config.yaml
norm_place: "pre"
beta2: 0.98
train_tokens: 641800000
MLP neurons of a small language model. Each row is named by its layer, matrix (up: input weights; down: output weights) and neuron, and shows model dimensions 32-127. Each number is 500 + 50 x the weight over its row's rms, rounded and kept within 0 to 999. Numbers have three digits each.
After each neuron's rows, "fires on" lists the tokens most often at its 100 highest values on Wikipedia text that the model never trained on. A number after a token or word is its count.

L11.up44:475577525540512499434529649463538574449569527542494497512499525503569526516457408529418444498457465512511447554569633479488383474483488538463543483560635551524491443536512509586594466490530529528526521465492519510482581555472419601502498509448567537496502528523490521506501496495503496502
L11.down44:490504520519467434582519461453472388522533473455584517495529467472535384499549536402531483489441498470583532501531446445485499477494538402485528581504351452492498532463509535448395550472441401529530525564500424515623461457521509470445584517484438452530460469615520556451492439541548536546
fires on: "===" 37, "e" 21, "o" 10, "a" 9

L5.up582:445480557556456499473563497549502523503558507453522477404526517568521501494428495383489501504380532487556513466536475516523574506449446555574574598459565513425453468540567510501537521524450480478506504426534539429535565449482447619540492532596450452399511513523529490434541559558493511442
L5.down582:536450449419495448488460453442465444431492414560544572531471491528453468467469552511497434487572475529371496504576543534476416487476539457458527456473508634513467543470460472434484560403398523460466486531432503566503587564475466544495548478497530548603533515564599476494528502386431487537
fires on: "ja" 20, "ka" 15, "j" 7, "ke" 6, "an" 6, "n" 6

L16.up54:517396461409478555524464426423439506535537522493518409461463584593571534483522504475477456454472459465454568438485575575538466513510457536559617463494524502460557525462482512488423554433497497471507482482419537513545457459489479512453522473577477540545494541538535526550583485435567460424
L16.down54:491440563488515482494474441489578441511572495495578382578486443429495549536527469494423484522586481519564408454522554492492443517465532455497482448518474513448434477477522481435507429412593307617480502442493520539339529552528532548565523562476514477505455521626448552491432471456553452534
fires on: "s" 78, "ies" 5, "ations" 4

L11.up515:391453541470514412498476529542409521533531549460604494431589593565504395538505491516576412388466530448547574524523496426526524577518437511523473474410455524463438572454460459525475623500511525483456445455465509483516493598444437470515567399483499566459498516481497525546579527511563503520
L11.down515:556478448509515578458527528490599456501461469548451467522409462555528545470514504472488524589495502534407456511520477501461438398500496454506486585536444445581601455454510445406558425528457480541448467568500531456559536390558440612454492536524535513452434541459433505545433477491540510510
fires on: "ly" 23, "er" 10, " Un" 8, "ally" 6, "al" 6

L10.up27:526502523446471418521541509487537488501533473551470427503573489472470431459517493488442472501499478377527398472538581459545457480428513446578554428436452490570415441366533480480448473469533504567562522550436527569585526562439469476444543436454377428576475539501541550507453454538515458507
L10.down27:560460495454528512498480476514469488599598529527509527479516509470523528495512525514498486424562467480452497553452340530591459439522466435457543481489545447427523524474560432534435542494473419565460540479533536618456449537527543525578487518472524520527499477480475533583556459441444486505
fires on: "ed" 52, "ing" 14, "d" 10, "s" 6, "ated" 4

L10.up747:520466437410475514509568515511524513401492554531643473550465535507496556491428475471529378492537563573546528493516525458460579498530472537510534523437529572469438497468535424447571535485567577422513511557581477476488448476485494447523514511604487496320627580435436462496480508457441453432
L10.down747:471477630511544526521441474498388529484496342469496484540474442456447396518551482540527445484475494510504572496464476581556432483545491532494466458441503482424479547640517457527485546556443410493572487474487386497387535533498503419519448516461485445535552438502545549545557453525560451514
fires on: "g" 24, "qua" 21, "d" 10, "st" 8, "tra" 5, "-" 4

L5.up704:536481419539508544443483527482575460458533523526572517467525482430515436527371441391575549456473516490492592483527537432518519547474446411532464615399494458516557588474392476459591481596428508539466472506459474516519491504473573488500498493497486475442440538556445449483554478454538571482
L5.down704:520524579534549515548500419488547549514509590403511428487519509504472488618560491571421485516469489378554444487436504598496526494439541503524552435603550445511457516513512521569499494495520547446550512543487584479448449501527490508514468582533632518519610427485539507553553431477466497478
fires on: "y" 21, "c" 19, "ch" 15, "t" 11, "n" 8, "et" 4

L11.up84:465380439385544559496539609526514499369472501495539446519511520474530430507489493482516401422572536464530540472359525384517521618448438526581444595598582481515541502499494592464458524482488517524529563460521499491502454461473502437527572472458511494560477511521412559550454452541533533411
L11.down84:490551504578480430528520402571492497578579572524529497568505506544481449505540528476507526586444553531531493569558522592490461491468547534415495392503479589583456486495485471395505446578442370496556406513516432515414502547552517504450500460595538594460482487546538490579566455437407521565
fires on: "er" 27, "on" 20, "ter" 13, "ur" 6, "act" 5

L4.up613:511501422594474504487537558449537495380523548469558460458595466501601524458474438438440534522467578520448499532549529452447543571537484495584515651500438505504566546422419578410519485580525470529500559501477587490515490415509553523519476447611515612431487480426399530438536423475566519491
L4.down613:435419601465531554529545482509553500536487544508481541513400477565411518533472510543568490483466455446542515521516485504498503481511435449436445444472547555411473494544604469608497438453477584477479472466558367510491525608518422499530528522388497468499355547569567524483463632451449463521
fires on: "gin" 27, "er" 21, "is" 11, "n" 8, "ed" 8, "et" 8

L17.up493:461465584432484494450531494500515459460548472481509542439540436508617497475614580476533521419492532568545491463453580492470568546539429591535528505510392427481514499427504554462606426447487585441487503528542573453553581486458535467526470592435472548456472512461518609540545584521381587477
L17.down493:519444553492550572493482461516527475477495524520567602523572539483535360523575483582517502504501434458511436561464447531495502480473468431481537360436592481498513462535581503460400485507548362472442512490553466512447411541542518394439431507448569437503463485454527491498469559503473477480
fires on: "C" 16, " American" 11, "l" 11, "ag" 4, "L" 4, "ci" 4

L5.up285:521591493528560404545478598446486472396516527486495473523523486551514432479455450494449547498411509523571531371486545498532433474479416488480445509485528514431568577449503536529455496502472653496514513525541486464561450437557546441418619487565489566433418539533522523526573403487502510414
L5.down285:570438545533507540473424426422549540566556475497436536533447508463482490519495461500397539510578441552506519538499482466522473449560544505614474559603475593497461450595513461518533535476471541533526565569531476392483550451498501527496540424432605498508495540581513458547509598490455531491
fires on: "et" 36, "e" 16, "o" 15, "c" 9, "un" 9, "ney" 7

L18.up761:516426512499550539491522452545463423441391479476472531480513510537553545448404532425584522521554544591556580504433546482461458493475454462492454582506567558489578565422478519486530501462444524485583553476515617463521508481420430420498475555617494544477443528511459592501526424486570573446
L18.down761:560531467496455506561480468460407524493424482450517561469494436506440585576563488479463482478566525407464520496599467548561535478418542529486553397486529511500488525541415456486586549449482492575485527543468453446524492450497420580524493560470582455458605474434399509506486480510514494577
fires on: " mi" 21, " 1" 14, " Mi" 9, "d" 7, " K" 5, "ma" 5

L8.up29:426489459477444512507554451516500521337547469584551409558470519501527512512538461533547428551489453422569486483446493492481450472429524485494513381493397544494465476446481521575488474507471517526521450521464458513536520549501554542469537426524532587573502420439440594482475465531484395473
L8.down29:505481464549598469469470510467567508538501539499439492491511513538466490575540547476460499478537583484465442553571497537548458532533462463549469632509567505494609499505550469461540525417521315455495536490574546525258483445501534506421508549560422441503565556503598524541542477552511525548
fires on: "r" 23, "at" 10, "ed" 9, "s" 8, "st" 7, "ri" 7

L5.up298:487550489533532434435468492531555541462594608553439456466483507595517411479402511412571548545512477518579466388555579522520466529454478476662490462456574474494571506509534475523498507476448539417476483530568432417565543513549460513544452548470462454471528536476534529561547505539480472506
L5.down298:544460483476527455506483478488548504429526531541535517596507484434478489541566556567484467443492451460436534530540499497453535487504511483496449474580515463456463484544385522419542506508519490535568570450446555543579486516507548579491425433621553553466516547493464511561417448517490492380
fires on: "po" 22, "vision" 10, "en" 9, "de" 9, "min" 7, "ver" 7

L8.up423:492568589575531568532569544410536571419547542432553529434652470501484436483543602521413535327461491537497565578538518502423515557462561492539486478422481539475531538496530522572525528388457497532476613488463404503513535486591536543367549602454490475513516490458482516486497408489465506574
L8.down423:453442472466495574517546522582420474562512432473469506492432451463457521557425415598514459520520488531478512487474428552497509477430423509544465492524514533468535488509484449514530479569519541571535471480516557459471504534446512491513436545482539539513480397449503517469537501466536436481
fires on: "it" 34, "a" 14, "C" 13, "fer" 12, " number" 7, "t" 4

L5.up177:435522503490531475446438491420480485390520581530464520492533503464561512483572502434575473494546573499593463524551499470532500439508464432521422575505529529516523468457471484389506608476507500442523655538499482475482599486469553505481522461637517554467571510482492523449601515526463430502
L5.down177:560492493476449537472552575558496458537511485517456530502436471544455495505484551553540501504523453532384546518413536445522557562520514490459583453492450492445562599627524487481549439513462530504382385578513466527514515565506433571495455530373546474547526462419489494506512519495507509588
fires on: "ed" 17, "gra" 17, "et" 13, "ie" 8, "ing" 6

L3.up736:435541529428479586475388499408520560526554475502425393612419503535649510550466492531494478484494491458516450573534489384531489526505519520567445521388488494544559470576511447444597525515431541545527429465514501498461502435512520466471474690502489419573487454485481468453518496438535469507
L3.down736:610525488539521397534526488520496423413510476491498516409569570424359449464601505520506563431481434519540554447547520550423478519520498488460487488511469454488414487492429523536450523507453488444502544477492544529559524515510447607597547354520552584469532531588499537543404501526502473421
fires on: "ver" 21, "per" 10, "nd" 8, "ve" 7, "vision" 6, "ke" 6

L10.up630:496541409478535488435434464537480529551518629449542415533471437491442467516508485570516540457462534449542493521550460530657399418489486407540483535525573483501476540467537444428460535502479487490563470569525488571528521505539532506501523521543478458502533446599474470503531486533435450425
L10.down630:514518587450430525610526541445566498523492490572374420585469517522538527504542460543402440546506546510501471532475507415387547546593489555462513489430338440530497422531423505554492471566526431484482431453463492440449533445516476518480519473548497557469516537419459482476587544504572438468
fires on: "s" 35, "ed" 17, "le" 12, "y" 11, "er" 6, "ight" 5

L12.up375:517419528460498476491419521436494414489511501556504416439436501524503526471554472529502475495475497424580434480466498486609461505451418531509516504572565553465426472487481392510457510487451524480535452409450583503535437549524521491445586437527426568391442516546454399494496420485532481471
L12.down375:490491528462521538456477457410447504528531554534520475546414481455439505517501536452398542461477450528499488519592469510516501483494565572516540438483455515497440585486485471498460472389520339557466508406446464513554439539503501538543438560537540503528531499491491552514512501454514545414
fires on: "s" 88, " career" 4

L8.up285:524461527552535460506519429364581508409458531543603492481500463530523438520515522534435484536430478528537494517534535428581476587353520470544475510486557528477526446469489562493544536542523528454475536409554451513533501509592520470504449476529516466530440424451377441465434437527514496449
L8.down285:441470557430463523510502490560499509524584480489429474477525433534436563466575518517427450402575533531487503491431518518598550446549521543476521550555490382480541543549457420419527489505527480525578433491570509516553514447568502523514504504487418482512475485486512503446487533506648428556
fires on: "in" 24, " this" 17, "ru" 10, "r" 8, "at" 6, "n" 6

L17.up599:507508440523500498505657523476564537565528441459579527538504464530533418506567439436521489547405419494518541494469483449513444464573498524518515389505444528461507510452452546461420401493402536474458483516511522476541495519568518531459558587609441449494524448561413459534577435520452487426
L17.down599:541423461454470469400496526456491494400571444497447513466475524503464480588499471519588510427577428478581470576485546539638540541528457460472428616528428489488566488522419574571564537507521611551483483439546555532607522455463478496484547432470483456465551517482512499511474441488560572547
fires on: "." 15, "-" 15, "/" 9, " |" 8, ":" 7, "R" 7

L3.up76:392423554496508489495564470486488429524509497449497513567510449475619506563528470508594523390435580479479490405492598517445397543570484417576474364477561459495577471515422446455537418549509467525479590492475593487453507492451478487480490549587525545486607516481447528496427583445427477426
L3.down76:641548509523428479539466481470582506440491478520479457431468551532425413446506480401441465549560389500514523511495415468532552545407538570413573577590498536386531583468498493570468554496508439495480381526560478533513488496569543524540474478472491551516463534577538447515531465487556501487
fires on: "ography" 21, " design" 13, "ch" 12, "om" 10, "us" 8

L8.up432:621491495501470471466516490463482534442469531569517420510497480531506529422440483457438415484498526446501515562588453540494509492367480487519446530402405556463523583415460480491467445519516499499594440442505503477549526508444532544484425543470513487580491570506467490533454516576498526432
L8.down432:456463470461543504507497516498474474524470462569523615469448490480458506458524515452595574519479475461549509489452518458526494563562561470550484501581475462538555463523441586561422486466576512492462605421461430478429519451523455433524476494588484480480412518453492547479524480483547478425
fires on: "ic" 50, "it" 12, "point" 10, "mission" 8, "ident" 6, "mp" 4

L18.up578:508552461481472516537565443469520459563584520530445496478496421565503419437480421470611427520534474421462494537468465504466509501465452496606596538564431484563561450508457419496439608513440475539477441478505513485546521523499520456499529543510444472511535647383464588525506436506474509527
L18.down578:409490520504483525486465511542495470417534511482525488497426541498526498497476493564407517476573526498475566500548515516549482470551497421513410466532545535506438469536432483488516400571594349536612505461518468468476438492531454517482507537454486599521545428565453413462437530551478535444
fires on: "ed" 14, " named" 12, " for" 10, " to" 8, " all" 6, "ated" 5

L11.up42:453495491492484492482507509495532503548437537478535443502519485563553535512477513483621552435546512402521600525436495459502488536524451513446527627604380547509497457422508509469412483425512537540523416538485479512476511498457505446498519494520424475592452556448444542571470436460549478418
L11.down42:469473462518473544549572445441509575570488580488531433383502557502381367578497470411506476552528454592506485465515490532516504468484562508523530504558474507457573537470507494494553462501504450483470469430466590426404505498463481468489432488523516509398518578572436523461484563489508582572
fires on: "s" 42, "ed" 10, "y" 6, "ri" 6, "re" 6, "ar" 6

L16.up199:453464419548567549446481577449544517419547474469530509454513420529571560420441500586501484480497434467592501592504507543539514496490420433478496447546440436531550484534433585575521539564517563494576543574488527491535455552511434503469534434464479609566453568472556566466525435404492472475
L16.down199:554499517508486415489492506510461419475477551453501500383420470443458479419463503437546476564479583538537429495457423453467619415518461437565493550515462511519412497519542509569420485516538545542411552550484437520556523479507495538509551598503485581475584435540537586483442454548432491553
fires on: "a" 32, "," 21, "e" 21, "le" 4

L18.up87:479495528319369466448573562419467444443512502491512458458537469459534490500548468552528507458535410379628477599557497539540488440379472445481468462569539537503468598510463513513519443593559530557459523460537475522543459552510514569481563419554553561493503480454468623460515511451487512527
L18.down87:601524463580604455578498496527575532583520518448494492466488516554501535548521529487419471590484555534458474504592509465486481574582440466495525547457434547392514424553613511458553425481481349436517510482515524470361576502496466457455476451529559469530500537534532488482624457533452461509
fires on: "s" 44, " |" 23, "." 9, "ed" 4, "l" 4, " (" 4

L11.up211:474486394415496406429601472470495418518597496522463387570576499517550449463520545502479439444473466504509447561547528450553503397503519421597551514468509514521613459446396522417562479506496483548532565573455464544538484608534490487519504448607497463524606538512492534515499463585487534478
L11.down211:497549470460482458485591540523513627482490526520542583418557437478599477520441447582545504458515503476484433454528425488550537535607493534510392517479516510453471433533577473521465456472492530521507446553566508471540483467493483433549514643484534504512430620510470548556485529575505530550
fires on: " out" 24, "ing" 14, "ed" 10, "f" 7, "king" 5

L5.up214:517554485452481425311538466476490531441465518475527553446533512495559507420544499410505487552506541535534521425503455501488494475454488524565457576416520530481579589459444489438458556487418499498474480620531483493493573542528571523558552473577424551481468550496534433493572454541474549420
L5.down214:438451529532499468498533440457545489526480478473437498489469357496550461600460475605473595501490452484482464538439479535478514529561543407533553444512497549492414531595612417492516489481531510478536573471538489519490508530482475500471547579453619362524498465492409477467492506520544554465
fires on: "et" 26, "c" 23, "mar" 12, "par" 12, "ed" 12, "ing" 7

L16.up596:428429434443514479461537602594537462502477594416556502547519344495560438448547436513521501490521510394500505493560509435532540519425521440517510506521514501539584559442551469523565519544541453598539467451527599641511537402494465507503572459544464557528424478506547559494495539499526508487
L16.down596:465506464536568597506498387503600560446547495526453446499465614619493535450511512564457487582462476520499439499520492463474456563567522469509527495399453499513423438553482510466481467523507292482438524521499491572375500571399442548409462541476454513461533492456561460587497518481465459548
fires on: "ed" 27, " of" 16, "ated" 10, "n" 5

L23.up52:543466523459535546500456516497503501510463471695601445441522464509531390510497547499468527542467471445550646479544454559470500527498470425570577539524527624402551516423481489547498438576484536463445496529382541521551481431457461487513506584581500519450416439518511490590535579514440554535
L23.down52:385544416507562416549464471505454508533547460443507498512516475485483550456436483499529597489601507584519553453516514456459511475495541438484474465562509581568523488595508495530571488501528413586547478493513474454520472571467527380407600522468524556491437437482502512556519604492498524443
fires on: " F" 17, "B" 11, "w" 9, "th" 8, " H" 8, "H" 6

L11.up760:419453537474507514586455556534512581457443555536472568567554634501479500497589527497512513429490504617566449456513461492495406475495497461587533486445450473496570538447475487562450513491467505518516519496404528505522469580450475543495436470503533540528484553513457427496480449526575444474
L11.down760:498504454461547467413502494509528483610441462523468440480466466420516486465445498483456490568530528418395438474436467436458594503481451503483471559579584486558501482476454511392464470589607526540411495537604495469550559494580524445467571525535483463442535470489536600538413482554475536439
fires on: "ly" 24, "ally" 10, "n" 10, "self" 9, " again" 5

L10.up329:508555468452595458544566455446618514489604537484574470437467463556505509553566445523443566355507474526519545502577426409408514446515486546473547542542549511457517530524503478464504474495454519461530452614492486634512520540511538549503486548623493461600501408520496477458447498481438537460
L10.down329:530518495516511474503469488497430476479422461602486491645490529453478456477479438541445462582437578489543428509506563597566534464417507444517516492461402491564502533426511511462516395544522532491459556401497465389553555403509499507510502461485459552464524547452438507529571465420505426475
fires on: ":" 29, "ed" 10, "s" 5, "ly" 5, "ph" 4, "ib" 4

L3.up646:519426557464476498521488454504542396443524603491499491515414463480493512499506600471499517422588499560518490509488538452513579570529458502478509585495531587477454549586486406541554533486421473519488400566490418580483493527461424479504481527461571452458539521399454452488411464498453532494
L3.down646:448533516469502552483476527532502569529453339507484577520506480578508556388467502566545479516476524555512535551482495523569441448450593573523456404504528477473539485538521504521435449546427616523503557514503525422431490576450482515499503524545452529538465476581580510583528548524487520455
fires on: "al" 12, "ge" 10, "leg" 10, "p" 8, " April" 8, " September" 7

L3.up567:516476384427480519454454564537565474469531490593543434489522505521484526490541537496539526593432528557604451577525542430350505552530587509487579491501384531567488505499499455485442473522565576441576548534565480552525518375460530528511524481554550549484492476403506464621476489465527504498
L3.down567:464498599548534496517551428451414494599501493390490575531547467461494495497453473458535462391561447440410529438455457538611565498440390445508410502546570483441487519562486536584573530437423381552449432504436532520342479558548492487511404533421525480495460494534472523397524448589463503499
fires on: "na" 22, "form" 13, "ig" 11, "d" 11, "gra" 8, "g" 6

L10.up255:440454419363479454473401477420512520470576529546562436464474538551538555535468452447465515547425502428535576453629546565476547577457495502525563496507453537528596497538497515457517521435535550477487415483506522452568449430486491402486449530543469464411551571473407476491493533480460525382
L10.down255:488486434493463527472440503609573493575568488474553548471482515462511523380477544537538499540505537526480468453505371552464453491599542528598554493540583520555521470537448527459430380522508468510558528464567542473387482499389505499532427577544465504476497521498521518599560475509520493433
fires on: "s" 29, "ch" 18, "as" 11, "z" 7, "c" 6, "id" 4

L8.up139:562456467475513452528444516473514538428469409506450603502562492463575456521567490457555545523499508544503416508439537539606519469520518499575389564476396578358544516419444548491563420536485571378474520552517515494516463469502451534478450554545438440561531517396515482482507497476451405559
L8.down139:464483587451553492489507443418563437526454508455521512560495564644468530505542492499518464527434455519457577467600442440485522483500556453521474385494537531641485476624513512472398489466426389493504496496509487498513588502445428475493572447540527466533498552531499507505484464547600606445
fires on: "s" 31, "ri" 8, "ni" 6, "ab" 5

L16.up398:456455452549513485589520470362504427498482517473440417571472587522581553483474516508459471434426561513452461536483545478490470526426482474473595465524425558504545556452551536447476469514557439577559488520394587523472600497601490549468570537570517534476477554426445544494433402553412523538
L16.down398:506540560493508520531483499516506555455514482509503504455516479438478421647536453538363513544550535469522497472469494521472554469534588519425437488543511501525498479493479525520557520469490166589484437460555552470274521485469503510518447508516464459531487508430474575468510503475508455481
fires on: "s" 37, "ed" 6, "y" 5, "ful" 4, " |" 4

L23.up586:497375474519466413453612508421435463562517478482472598518532469402519495454452487408463550528467408510460519416524509504525409520494549463546516536407376614457511486442490451467482471513411518528483511491509570474505501505582454508486557531503486540515589548525490550577588499526515539402
L23.down586:489435553503520593490458522486495453496551506436502520404492505473500503473600508477318423478520457513506457526497466505617488456496525462452537567480511533494474521455457436522544454571463581574547557546512476528394517493544394507508412497603466453496525537471560492464531484545534525509
fires on: "." 28, "," 27, " |" 17, "°" 7, ":" 5

L8.up590:470522573548459432529479424383457619517526485488498568410548422448512505490482506521465484465462475478516501534505533429513429500489515537602482528418576494529530559468541501520432636498452566367598632485521413539553579532541561513489459458461542442541453617474466549495487504450512563447
L8.down590:546446465515516491516577596542532422546529439484564422538489531508541450517401516434468450540546525484502518496421472436479530587440452444496530498502587468557471366473560439489479475522457376441558549467538551487392418531464554412463532493473502476497565387482553498514509569520455507505
fires on: "it" 23, "t" 12, "ut" 12, "ve" 9, "on" 8, "z" 7

L23.up751:480490446497506491526536472506497487555510453487518455490414554474601361473505506415574499544471469499471536560563504459502488498496429446535551582537487608462404499480496471559521502462526562380527445578502529499480519544481548523537540521561473496511455497587517491489506524563461420449
L23.down751:434473507439573463499415474530519552530498506449515435405535474654492553462514513502488579512620555467478532452500468446492486586506564500446513487517437526571436486520401583542533480465404485507567466481502548557469535531542456494479493498519618471498508415492533456546436440485492541547
fires on: "\n" 18, " F" 11, "o" 8, " O" 8, "th" 8, "pr" 7

L20.up734:513552571483531543501537468511496498459455427526550432499442439661567464515491567486525470542552489557511524560447556520439471507546500435474613564500380506584472556499454502462517491456435566522592553538487473567549595567423491479460528485475498344515507498493554508493439445523595476550
L20.down734:444544472516543439486466432499557478558559583498532573458539593441495500449485422533515490479515503414475459541514406497581514491451352542525572492469521521477576476541441456465520496591510443539533469496546390497519467392532490446433453479575470691583544498483477557403514476486517540461
fires on: "\n" 34, "," 13, "op" 10, "R" 5, " |" 4

L3.up523:499470515548499530427553445464493449452524517603394446498510429480518489505434468506613485471520499463515597529432511512606524600537573402607455463526475422464514547432509544468649509555573470596573512404528490482546501488433468495509477498472489600527443516500550601538487489603479449568
L3.down523:540559491487469465506441544459533581499530407458593515486505569496434537481554492496476533488490451515556499541561522489375463458443433547478578565508504585495499420560512460503553542516463598483408512599437489528573518542588487542491566442526496385395525555475423475387467452429544552441
fires on: "ver" 28, "x" 14, " become" 8, "ring" 7, "ron" 7, "on" 6

L8.up436:519481472415493503593531502490522536457571524401472519548407398523532503530489411466486461378446555499550552549501478504555524594534502415451444478495405521489501468483476533523580442466527503522626554560430459566478453550500428592524517441418482433449505554440538509485503461444609463570
L8.down436:487530519524442498430448478467449489504465479577476523470613517447417519509487582502574569581540445482447485427455443399446500402470467511540533512537612495520532609512486419514444508569480417520449441483540453456459504589493571410497434487538503518540499505480505532579541522598437558452
fires on: "ack" 23, "ck" 18, "ban" 11, " of" 10, "tor" 8, "k" 8

L5.up139:516444492511517428541504472498447484433544475493493561388546497480489605522532575547421558465471489529492460559497497442552446496529519457501519573473436573521528466541490512438569520531546553506619450611591474455482512425568504606471491490528474515455542458499450583453516463429501453433
L5.down139:442516421517511522492492520461488432527497536511491474600497483534465365452479406520595459542566474516571514415493467562450543475443491510498448444555506467533439572461484560495407477507420455442406532437480547462525486559427440466469528456489499502540508561498512472548499462510538620549
fires on: "ing" 18, "ni" 11, "vo" 10, "vi" 10, "ri" 9

L12.up690:526452400484547470513567490485578581459403617524413434598568453589503551470538522479502495518422600524537513455517509515508493516424544471383477505528509523502569503364392512439547543532499501503495524560504499571544555604470458554514446539541454485545551568465381522510483510463560557466
L12.down690:545562533431475567433599537493532501397499579489431474476557578471514502482494496397449495589516509392421496500572488536525513503579541436498554435512535511529506561473555564475549484453440391504488515421439510601410633451479527500388460446553530484431521443567507452482430494528590547494
fires on: "ov" 20, "iv" 16, "y" 8, "ev" 7, "k" 7

L11.up208:522539492469479472545643529483461418416450488427473451594438508567582542403432484530568521507483467550511548510483502448487498496475491532483549423519363558484525461487542468482504492501480509515552427449531456448550496494498532465526469465599430496495512460477517516486427452410489467371
L11.down208:496482530542561551525427511556438473633527507537491502529581609463472475536558489523501464457498543453479503549415520555541497503550449451406535633521489516421524492550463384519474526571522425469465542421474574478377610437478491472541543486462499538490551523511472442406590480593553578590
fires on: "re" 21, "ro" 18, "o" 6, "us" 4, "op" 4, "ri" 4

L12.up555:405477502525539500470450560464574470503509528567471574449462510566588482485606385499451499429488434542480558513435541487470517456485493473555509437537562570525490481511575398457506545456509496495547573480501463531568507443533503520434516493451424521445573479534429399411500499528520446546
L12.down555:526566429412428512456485543529509414431515486448504461531530524504439489525409664401464505548427511531507530566467434506524534504496537498470482551499432385508482504539552544500447556528535410519563482526489499512459490551444531467520472433567530589573475508469432556528511515499448604440
fires on: " she" 20, "ur" 15, "ti" 11, " and" 10, "tro" 6, "ar" 5

L3.up258:512487440374567569462597604490578491458566589519500485457538473384526466484480545498422557415457497509482494429498521506495554493528475503500520571399470474459504486501520499543561476454497477612482484533440467539505604575473526460477553521507555524449407414461524531433487380506581524481
L3.down258:459509548508544477554362470506510566605480397442499533475543532521450540420454496475437454465487555442496524499524505513580443491530497441482466476551491493473569511558495488461498501492455365531499568533547417425423462421534460544497446517522549458468577550652501521487489583520484562486
fires on: "2" 16, "ated" 14, "1" 13, "p" 10, "na" 7, "al" 6

L4.up660:578462414399520483605507485494516461512467511585450431479485428551535400483526458481593486509441484512499566528422471535449576567576448538462495507508510507496518578478505511538477459527509468578436477359506480514496502522517521472458538494461498538463508574559517501604446455370523607584
L4.down660:421571507607543491404467512513608583495487494449514505479544543418445549518509484458463498531477430482551467491589480470486475483472514425425462465468477567491496504471450488386455507547520617481548539649443599474485543466550464557558469451573589483477513475472468536383493501512437514465
fires on: "ver" 26, "lo" 12, "s" 10, "x" 7, "z" 7, "her" 6

L12.up60:468508493572482436412468617452555555478536542479545476492444510538513396526455536437566590463486563462526538607549531462535555484471483455489412500405558529519496450472477556426417548555581501508547382453534505468568585545534450421506489516525463459560393543441542459521465501554522564544
L12.down60:431547502423499501531613475590546469487454498539542530521573492487555569413585481511526480536479489588454546445448521521444490470526513525505625449543463497506527636498501424543503389474494479521547587489492499543368441493494491547474468483569539486488600508586562434493510503498506544421
fires on: "re" 31, "ne" 22, "ig" 7, "est" 5, " she" 4

L17.up296:487430438410472514514555493559538489508458490410557506503532392499647450507502545468541461449490461447478480569524512456516497492506443548556465487454500498494474546428510491500503412449570507512482537442518469467526563578564498461461495435487342428484425512458514557607575463437469446521
L17.down296:469473596541512571521453519512510471495490412575450450489408578534452557524524455543451491558446562546507412480470481485394557467562583423491492492417511490542496458549459484430556562549419385478532499495502516496402481483560535500518434505540622566536626502546607524472535548602504591472
fires on: "-" 16, " of" 14, " with" 11, "ed" 10, "A" 5, " the" 5

L4.up394:461460522396477514474458565516521512377504542514543446501545457539571356475449455469520521511511509449594519516509528515477376485413390470511549492472455532469566473507466498535515554598534510459531436448502443572523506437544555461389511474508400551424573511517499469498518466516535402479
L4.down394:533543512492496546473513548503566499527594563514500561470482521444503533505479473507486498573519444538501463420504551518495514534526437422527522499554465402509480497589457484459521436600476538491471539455558540484437524579479429516522494479555460454468428552557495561501503518423529620462
fires on: "ft" 23, "s" 11, "ch" 10, " game" 9, " match" 7, "tern" 7

L11.up137:397513525614523392527521466452483475557509513506486416473625510419506548456425475503501591526479434473510465449524530534623538564517501483586559552485458515445475545532582508526497497540546486555524441498601485493457455551449520543481462518523481566476481538459449506461507573588466441456
L11.down137:586469512463506567537481526441558485473504552531508609460412411559474459527569592465449447510508507477472478520528476467453477471460473526421444426448517522526481426445419467495497539540457560529518478496480510599630508434510445539493585566514536378506512446540486498483596365397522525531
fires on: "k" 19, "ka" 12, "ia" 9, "et" 7, "ome" 6, "n" 6

L5.up656:458509514531532414522442497416509449498386480545441447604566509499448578457542424520508530502491551504539513505480523482437490506344484502534491556428550602410519471552592509545491580503398528469483520524551520512519445579588479422432534470522480506504551546416551534453527557418485452445
L5.down656:489514545507533524456467553558506507500511471449426489483478457639605512511539591519522656441560533499569464546465447448533505414526565451502548403508472398497441389435470494527513413522486518498481477516452526460453528493508523538443463429391442524533541522498519501492462556460393442482
fires on: "u" 24, "ri" 11, "ve" 8, "re" 7, "o" 6, "c" 6

L8.up420:555390544473428560439465579457454487459448478613524500501510535513589512476429491404578540520457537435536431495440496488498475512517524522552543553451448510417474444441434441486470485520554515514509458507511564550495486532502452519472486508459414460531466518477489580478499424482635509546
L8.down420:538484503535621497545530524496486442491501461415548484449481540573446505497459496546413466520497469586539509533520509431482493420511591438502545483524426514443506499557524534511480485494475485491457514443496497456472546467409567496604452469563568564491517519545487432445501537394444485470
fires on: "th" 18, "ed" 15, "k" 8, "re" 8, "ive" 6

L16.up616:550537465389530557605597564491487601431488551524576530545522534503537530480453456491414401480477546503482484519520590551560508544542385481479568448525508518506484521474488479461469527420605526568520449435514500542475539545514488421474485537579467464480532544539462521548538543394489494539
L16.down616:430587487536477467582427489458513493483536477560468427588499478510460476441472500591386534556579465548512486516435452493494487494455575527536569466432485466529509484531450505489490490498527370503457485550514491542259540495523380582481507466519560560496511396601471557483492445554592424483
fires on: "s" 70, "\n" 9, "es" 5